config.yaml
n_layer: 10
d_model: 384
n_head: 12
n_kv_head: 12
head_dim: 32
d_mlp: 1536
vocab_size: 16384
activation: "gelu"
norm: "layernorm"
norm_place: "post"
norm_eps: 1e-05
positions: "learned"
qk_norm: false
attn_scale: 0.177
bias: "all"
tie_embeddings: true
parallel_block: false
init: "normal"
init_std_qkv: 0.0209
init_std_o: 0.00468
init_std_up: 0.0209
init_std_down: 0.00468
optimizer: "adamw"
lr: 0.000411
beta1: 0.9
beta2: 0.99
weight_decay: 0.29
lr_head: 0.00684
grad_clip: 1.0
warmup_steps: 493
schedule: "wsd"
decay_fraction: 0.591
decay_shape: "linear"
final_lr_fraction: 0.0
batch_tokens: 65536
seq_len: 512
doc_mask: true
train_tokens: 461700000
steps: 7045
dataset: "wikipedia_en"
MLP neurons of a small language model. Each row is named by its layer, matrix (up: input weights; down: output weights) and neuron, and shows model dimensions 128-255. Each number is 128 + 32 x the weight over its row's rms, rounded and kept within 0 to 255.
A block is one neuron, or neurons of one layer that tend to fire together. After each block is what it responds to, as a language model described it from the Wikipedia text at the highest values.

L5.up198 [136 137 155 146 211  95 155 145 140 115 140 145 106 112 124 168 124 169 186 171 117 113 195 161 102 168 179 109 118 166 103 106 118 126 135  82 117 140 120 139 115 172 179 111 119 131 195 187 109 155 181 125 104 122  94 163 144 145 116 142 149 121 159 166 158  96 102  87 136 105 180 100  89  80 163 111 135 166 109 163 148  96 150 122 135  93 162 134 117  83 106 109 113 139 151 129 157 111 130  78 163 159 176 139  97 128 135 128 163 137 145 120  68 143 112  49 100 178  82 119 172  94 119 181 130 137 160 151]
L5.down198 [113 150 149 147 118 156 116 125  98 160  92 180 147 115 139  96 160 145 123 110 135 187 127 111 128 142  98 106  98 117 165 169 105 120 129 163 100 116  88 180 184 119  85 121 118 133 166 122 125 148 124 137 121 117 168 126 137  96  60 108 140  95 143  81 100 129 199  88 180 172 160  95 138 132 165  53 121 151 160 175 168  95  82 172 108  80 104 168 175 156  98  97 121 165  79 140  87 136 146 135 115 139 111  99 148 143 101 171 139  84 126  82  90 145 179  94 117  80 146 137 104 137 109 157 141 136 160 198]
Description: Relational/abstract head nouns. Abstract nouns after an article or possessive naming a tie or status, often followed by with or of, such as relationship, friendship, career, plus object "it" after verbs like merged or turned.

L5.up112 [110 121 130  94 255 138 169 137 157 125 179  66  94 130 136 118 103 124 169 176 111 105  79 158 117 157 109 145 154  84 152  90 126 152  95 117 126 128 108 169  94 133 172 129 132 128 196 107 135 104 116 128 143 113 167 106 167 112 161 167  81 135 141  84 129 151 134 161  93 121 106 104 120 147 144  81 178 120 141 160 107 176  93 136 124 199 128 147 213 127 111 131 123 176 119 173 103 131 136 102 148 156 111 156 164 101 144 131  84 158 176 132 128  75 132 136  68 172 178 128  97 114 160 109 105 110 111 121]
L5.down112 [ 77 148 145 146 137 131 146 133 138 126 141  95 148 128 133 186 156 193 102 117 170 104 184 203  88 132 131  72 149 123 129  72 136 134 125 137 110 157 140 118 121 125  83 158 157 130  91 130  48  83 119 147 133 133 159  97 126 157 152 118 100 154 129 158  64 178  67  73 146 118 104 159 178 121 163  63 148 130 102 163 144 102  93  64 120  16 162 146 121 111 131 115 184 176 139  70 116 138  74  96 164 121  99 133 126 122  54 121 147 142  97  63 173 143 146 116  64  89 115 126 147 124 127 140 191 159  92 145]
Description: As well as, over. The word well in "as well as" after a comma-ended list, plus over in "over 80" or "win over", and more than, better known, likewise.

L3.up54 [111 131 116 137 212  90 126 122 180 123 135  86  82  89 171 135 123 185 141 150 107  91 104  86 208  99  99 110 142 156 107 137 139 141  93  99 125  91 131 127 120 134 114 145 161 136 118 151 110 113 165 134 141 152 170 128 155 106  44 128 131 180 140 134 138  48 110 131  94 119 184 148 133  96  74 157 138 173 158 136 118 158 108  98 145 140  88 141 218  84 174 110 123 144 106 139 128 148 130  54 121 156 107 136  69 116  78 196  90 139 120  65 159 109 132 129 105 135 134 143 118 125 110 101 128  93 134 132]
L3.down54 [146 127 154 185 115  83 146 105 141 109 162 113 154 139 151 121 104 135 110 115  96 154 157 123  94 141 147 131 122 168 120  64 128 153 105 131 136 169 161  97 168 116 145 160 115 113 141  85 170 152 115 199 157 111 151 145 141 166 133 108  57 183  95 116 111 199 180 131 163 116 151  64 172 138 186 106 119 112 149 109 101 136 143 143  81  94 164 121  93 126 171 145 141 129  95 162  98 137 108  98 102 143 109 127 159 131 167  68 139 145 115 133  82 123 114 101 106  97  69 123 148 120 100 128 119 121  96 135]
L3.up625 [187  75 145 163 151 142 126  90  82  82 139 150 186 127 110 144 149 142 114 155 117 101 186 146 130 121 124 110 129 193  91 151 129 113  53 150  93 172  61 150 149 156 160 126 104 115 131 125  71 115 115 139 137 127  86 218 146 136 184 191  54 122  46 132  94 194  70 135 127 108 185  93 129 160 142 206 132 136 134 104 111 138 125  72 152 113 147 137  91 163  97 159 114 106  83 131 180  99 162 138 168 103 119 160  97 143 128 154 100 107 113 147 151 100 152 124 104 176 104 106 139 146 101 181 137 127 129 125]
L3.down625 [125 116 176  99 114 129 124 112 157 101  67 108 144 124 152 110 142 170 122 137 132 167  91 155 153 135  80 161 131  67 110 160 105 148  95 160  99  73 172  96 133 140 114 162 140 157 172 124  74 135 167  97 131  90 134  97 122 149 123  96 146 122 199 120 140 129 144 116 110 147 167 148 172  80 149 130  97 100 107 172 133 163 161 125  99 147 107 178 188  76 125 140 108 166 132 137  59 130 136   0 158 123 147  99 146 116 128 146 158 159  57 132 117 104 132  93 151 157  87 125  88  72 113 110 127 135 126 124]
L3.up792 [156 172 119 126 166 121 151 104 155 144 171 133 119 155 125 113 116 175 144 118 176 114 134 102 167 114  98 140 100 108  77 121 124 100  77  95 134 185 124 130  75  97 147 118 103 110 159 137 113 127 163 101 148  92 142 154 128 110 147 162 138 141  91 147  94 129 142  99 153 166 216 114 102 164 102 246 161 144 125  96 144 139 107  96 115 105 153 128  97  54 134 118 106  83 116  72 187 130  88 119  72 173 174 112  92  75  90  86 130 144 117 138 161  80  77 114 177 155 106 175 134 129 192 122 121 115 171 168]
L3.down792 [120  81 108 106  92 157 118  95 155 127  85 142 112 136 162 144 170 169 138 167  85 164  63 183  96 195 164 103 171 114 161 105  85  62 133 124 114 127  50  96 109 173 104 176 146 116 175 139  90  90 157 117 159 115 168 146 122 108 101 127  90 158 177 146 143 157 201 143 152 102  79 132 125 135 177  16 145 119 138  92 132 120 174 158 130 136 111 197 199 169 138 179 108 149 111 123 123 131 152 117 144 144 111 125 178 136 162 157 110 110 169 104  73 106  80  90  94 138 107 110 146 107 105  98 147 109  93  41]
L3.up958 [137 116 146 152 170 144 135 117 126 101 144 192  77  96 131 118  92 127 119 155 109 144 136 153  92 150 146 140 128 131 102 104 118 120 142 152 125 105  58 122 135 101 114 156  70 127 132  83 109 141  86  88  99 147 141 133 170 123 174 168 139 106  54 122  69 147  97 145 113 127 125 147 137 221 114 171 191 118 158 147 149 122  97 129 173 113 144 141 113 154 102 102 152 219 111  79 151 137  78 150 167 112 119 186 125 118 141 167 122  99 145 132 147  90 105 179  97 218 115 128 162 164 153  76 128 106 119 157]
L3.down958 [184 137  75 134 135 143  89  94 121 137 138 138 131 179 134 133 102 104 119  68  92 129 114  91 161 140 115  98 113  65  99 160 139 131 124 118 158 179 127 130 130 159  98 168 136 100 174 149 143 112 159 142 140 103 137 113 111 119 129 122 128 138 255 132  81  99 158  98  79 169 110 125 209 120 126 117 116 109 140 170 186 151 109 116  85 169 191 169 154 145 143  64  92  97 138 136 131  64 161  89 143 119  61 108 134 136 134 131 129 151  85 130 106 123 149 109 127  97 134 156  90  69 154 125  92 115 121 127]
Description: Fixed-phrase middle words. Mainly "well" in "as well as" and "such" in "such as" lists; weaker on assorted mid-phrase words like "low"-wage, "respectively".

L6.up731 [158 110 133  74 112  99 130 162 113 132 117 133 119 104 131  67 115 158  90 156 177 146  88  75 156 161 126 113 134 108 118 131 126 111 170 108 117 102 113 152 145 112 156 164 158 115  99 128 159 120 115 108 187 135 110 151 108 117 117 209 180 136 157 121 151 109 130 149 117 133 106 122 104 162 123 192 148 140 102  68 109  61 179 135 137 173 107 134 100 164 145 142  64 145 107 145 105 138  89  79  39 112 130 216 153 163 145 184  98  93 117 211  69 146 113 164 128 227 142 148 174 112 114 140 106  97 161 103]
L6.down731 [123 144 111  97 158 122 115  99 128 130 146 176 130 127 110  74 118 138 209 138  51 130 145 145  95  79 160  60 119 186 133 118 158 121 106 175 153 143 117 117 112 181 163 142 109  78 137 175 102  90 111  96 116  89 130 138 179 160 120  90  59 145 153 147 139  81 129 129 140 144 104 123 135 139 115  85 158 138 115  94 171 171 107 109 131 148 140  95 137 162 190 124  60 126 105  82 140  66 149 101 148 179 157 115 136 137 124 119 140 165 100 113 118 110 125  70 120 120 101 140 130 140 153 154 137 153 108 119]
L6.up909 [ 61 141  86  91 134 150 140  80 104  98 127 172 161 100 120 109 131 114 100 163 186 109 144  86 108 118  98 121 135 154 143 128 105 158 168 164  82  87  86 136 102 170  95 173 138 141  96 110 117  99 137 157 107 162 132 173 104 109 182  92 140 119 125 111 155 105 141 114  97 127 174  97  95  97 159 130 116 140 149 207 149 163 125 182 137 125 121 149 114 115 130 108 131 125 144 116  56 109  80 161  55 114 156 192 145  99 188 134 122 173  99 153  52 143 116 141 133 179 125 130 148 109 114 185 111 134 177 144]
L6.down909 [131 129 122 100 156 121 132  96 112 137 130 162 107 103 161 125 138 167  74 115 112  62 144 129 137 148 117 133 112  78 145 131 126 144 107 160 144 111 105 105 125 118 156  62  49 185 148 156 142  61 191 184 166 119 137 111  71 155  95 159 168  76  72  95 135 113 107 112 152  99 153 139 166 153 141 155 150 187  78 156 153 171  92 122 120  85 149 136 207  93 114 129  92 117 149  93 170 113 197 113 141 126 142 110 134  92 112 154 135  84 123 110 169 149 148 162 114 163 127 132 123 177 161 159 126 171 129 142]
L6.up940 [ 84 131 100 171 172  68 149 131 121 136 124 149 101 135 122 133  79 155 209 188 191 129  40 131 144  64  96 127 112 130 132 100 176 148 140 166  84  83  92 115  93 147 132 171 113 145  98 101 127  80 198 113 146 139 144 104  90 114  77 139 115 125 178  74 128 146 142  92  71 105 136  88  96  88 198 158 145 121 137 112 114 133 175 151 137 159 132 125 193 167 145 117 105 192 126 145  77 129 107 117 156 181 130 126 127  98 152 135 102 105 169 144  68  88 120 140 140 151 151 130 165 109 135  85  75 160 123 107]
L6.down940 [142 114 142 161  73 129  95  75 114 137 104 113 150 127 142 150 121 104  76 112  78  81 126 110 137 154 149  78 155 107 126  85 124 102 128 155 141 144 126 137 194 120 172  76 141 110 112  83 148 199 168 120 120  71 110 132 140 143 159 147  86 148 115 133 134 148 114 189 176 111 134 119 157 105  75 126 131 111 103  80 155 150  73 102 125 130 142  74 141 146 125 138 126 159 167 104 157 140 123 109 123 155 161 136 163 149 154 145 125 148 113 106 118 146 146 117 142 133 106 121 152 157 157 110 144 107 142 148]
L6.up1476 [180 113  53 141 111 102 102 116 132  97 135 141 195 143 170  46 154 127 153 159 136 139 185  60 164 124 135 146  69 118 113 128 128 129 157 169 119  79  96 167 160  88 116 101  73 150 158  91 164 161 106 103 130 172 133 130  53 145 172 164 153  90 127  83 155  90 122 130 154 158 175 115 146  70  91 169 166  91 169 134 115  94 136 176 100 116 117  81 100 120 113 137 135 128 144 178 123 135  95 135  97  97 184 174 182 151 159  93 127 128 180 161  91 136 137 152  77 161 161 116 126 146 149 125 115 147  94 110]
L6.down1476 [146 148 184 160 162 160 139 190 133 121 186  87 129 107 141 130 138  57 147 163 151  99 104 139 152  85 138 138 127 118  96  98 138 169  87 147 106 195 161 168 187 172 194 175 138 165 124 155  74 132 144 132  69  86 150  95 177 115 123 127  68 114 132 138  86 166 136  73 168 111 101 121 130  93 144 125 102 130 191  82 143 140 125 132 108 141 142 118 137 130 182 135 138 125 145 126 198  94 138 102 160  95 127  67  90 135 123 124 113 158 110 201  76 115 100 111 165 163 106  99 148 146 182 127 140 104 107 165]
Description: Copula after person subjects. Copular verbs (mostly was, also is, were, being, as) right after a person subject in biographies, e.g. "he was", "who was", "she is".

L3.up221 [143 147 115 114 180 140 163 124 127  80  93 145 138 114  68 155 100 124 158 111 139 149 169 157 151 111 156 125 154 169 140 181 138  90 118 124  99 132 130 137 131 147 112  51 139  93 137 147  89 116 202 146 133 153  97 101  87 102 163 132 212 134 175 163 113  93  99 150 117 131 115 163 113 118 110 142 208 116  76 109 101 127 134 110 137  82  93 217  90 157  55 150 112 113 118  95 173 148 140 166 102 138 170 118 146 142 121 108  76 122 147 158 122  65  88 117 112 183 155 112 158 111 157  98 151  82 149 178]
L3.down221 [115  80 116 153 151 180  54 116 114 159 189 135  76 133 133 115 158  76  92  86  96  94 104 102  97 102 176 148 106 115  90  95 165 111 164 128  63 154 137  94 108 145 174 186 119 148 135 104 115  93 150 119 162 103 139 113  90 106 127 124  72 115 140 112 152 151 180 138 121 159 152 126 146 110 127 150  64 144 132 162 118 150  99 154 125 156 170 125 132 126 126 141  81 144 151 100 131 130 129  86 127 207 107 162 117  89 112 148 135 150 106 123  85 122 143 129 101 111 101 122  61 176 135 145 115 146 168 110]
L3.up288 [138 156 110  53 113 120 164 125 115 156 130 190 137 203  68 108 164  70 100 124 230 115  57 168 120 108 179 110 110 151 136 104 153 111  85 140 120 140 106 117 134 103 173 117  92 117 130 122 151  95 163 142  95 117 136 203 135 121 143 146 117 124 145  75 119 116 145 139 136  46  88 113 126 129 163 154 126 138  78  71 105 187 120 103 112 187  36 202 165 149 114 157 112 180 116 141 138 146 139 140 128 117 103 130 147 121 159 213 150  83 105 165  84 111 132 198 194 151 139 137 110 109 109 108 154  53 127 139]
L3.down288 [127 132 116 141 132 128 131 117 144  95 136 129 154  85 135 160 111 179 202 116 152 106 107 118 101 188 115  83 144 121 158 105  89 103 174 149 137 101 113  53 166 135 109 112 135 154 115 135 136 128  70 112 117 169 151 125 133 145  76 110 143 120  97 117 139  97 156 113 125 153 122 112  85 166 146 120 129 141 129  55 160 154 103  83 140 133 142  12  51 114  66 177 103  73 123 134 128  45 100  76 123 165  96  84 151 113 124 132 117 167 123 101 179 100  94 162 132 103 134 128 112 136 155 127 110 215 158 103]
L3.up1218 [115 127  93  85 137 122 111 172 104 136 127 143 133 119 118 204 174 128  73 134 142 147  89 179 103 127 130 107 125 159 110 133 167 144 137 111  59 103 102 119 146  81 137 124  82 137 127 144 148 145 174 140 117 144 123 143 113 114  87 155 134 143 177 122 137 160  96 144 111  89  82 154  48 107  81 125 147 115 111 136  87 177 180  90  73 123 129 167  96 101  88 111 103  90 200 149 110 116 132 189 128 133 153 184 109 174 165 170  60 135  87 174 139  77 126 164  63 106 198  97 165 122 151  65 124 159 162 119]
L3.down1218 [ 63 141 126 152 112 128 103 100 117 115 138 150 100 144 125 158 167  90 189 106 152 135 125 130 177 106 132 105 130 142 115 119  71  84 116 129 109 137 192 134 114 167 145 121 108 170 156 162 152  95 186 102 112 111 150 146 103 117 117 115  85 106 165 122 169 172 105  84 179 147 108 145 114 113  77  53 122 112 195 163 109 147 124  89 142 189 219 117 154 151 174 133  85 159 208 124  86 170 113  97 157 187  66 152  89 150 166 145 139 117 170  89 110 125 121 147 131 115  83 124 124 161 151 143 106 162 126 123]
L3.up1272 [158 169 130 120  92  60 125 162 163 111 144 200 102 167 158 119  91 151 112 149 132 142 101  98 156 166 177 172 101 135 121 153 163 135 101 128 102 104 104 151  77 152 144 161  70 160 132 158  79 115 109 140 152 117  85 143  85  50 118 106 214 187 147 137 133  99 150  96  64  89 100   4 136 209  88 179 182  84 129 119  86 175 106 138 154 103 106 169 161 144  71 147 116 124 143  94  85 119 125 130 169 151 117 151 150 126 153 148 110 181 142 107 103 107 109 150 151  74 159  96 138 163 137 136 141 111 113 164]
L3.down1272 [108 133 220 139 112 152 127 145 125 106 190 103 122  96 111  94 107 179  78 158 120 163  97 133 190 159 190  84 142  96 161 108 123 142 126 139 128 101  95  94 122 143 142 130 147 137 156 159 137 102 157 126 147 149 147  52 104 104 123 131  41 150 113 124 185 140 168 172 179 139 156 177 153 133 143 104 145 146 160  84 124 182 102 133 122 179 166  93  84 109 164 177 152 158 142 125 153 101 123 134 123 134 105 121 140 128 145  99 133 102 119 118 145 114 136  89 145 183 120 109 197 184 128  88 110  86 188 148]
Description: Role, job and position nouns. Mainly the noun role after modifiers (key role, leading role, supporting Role), plus job, position, career, tenure, also biographical was/been and stray r word-pieces.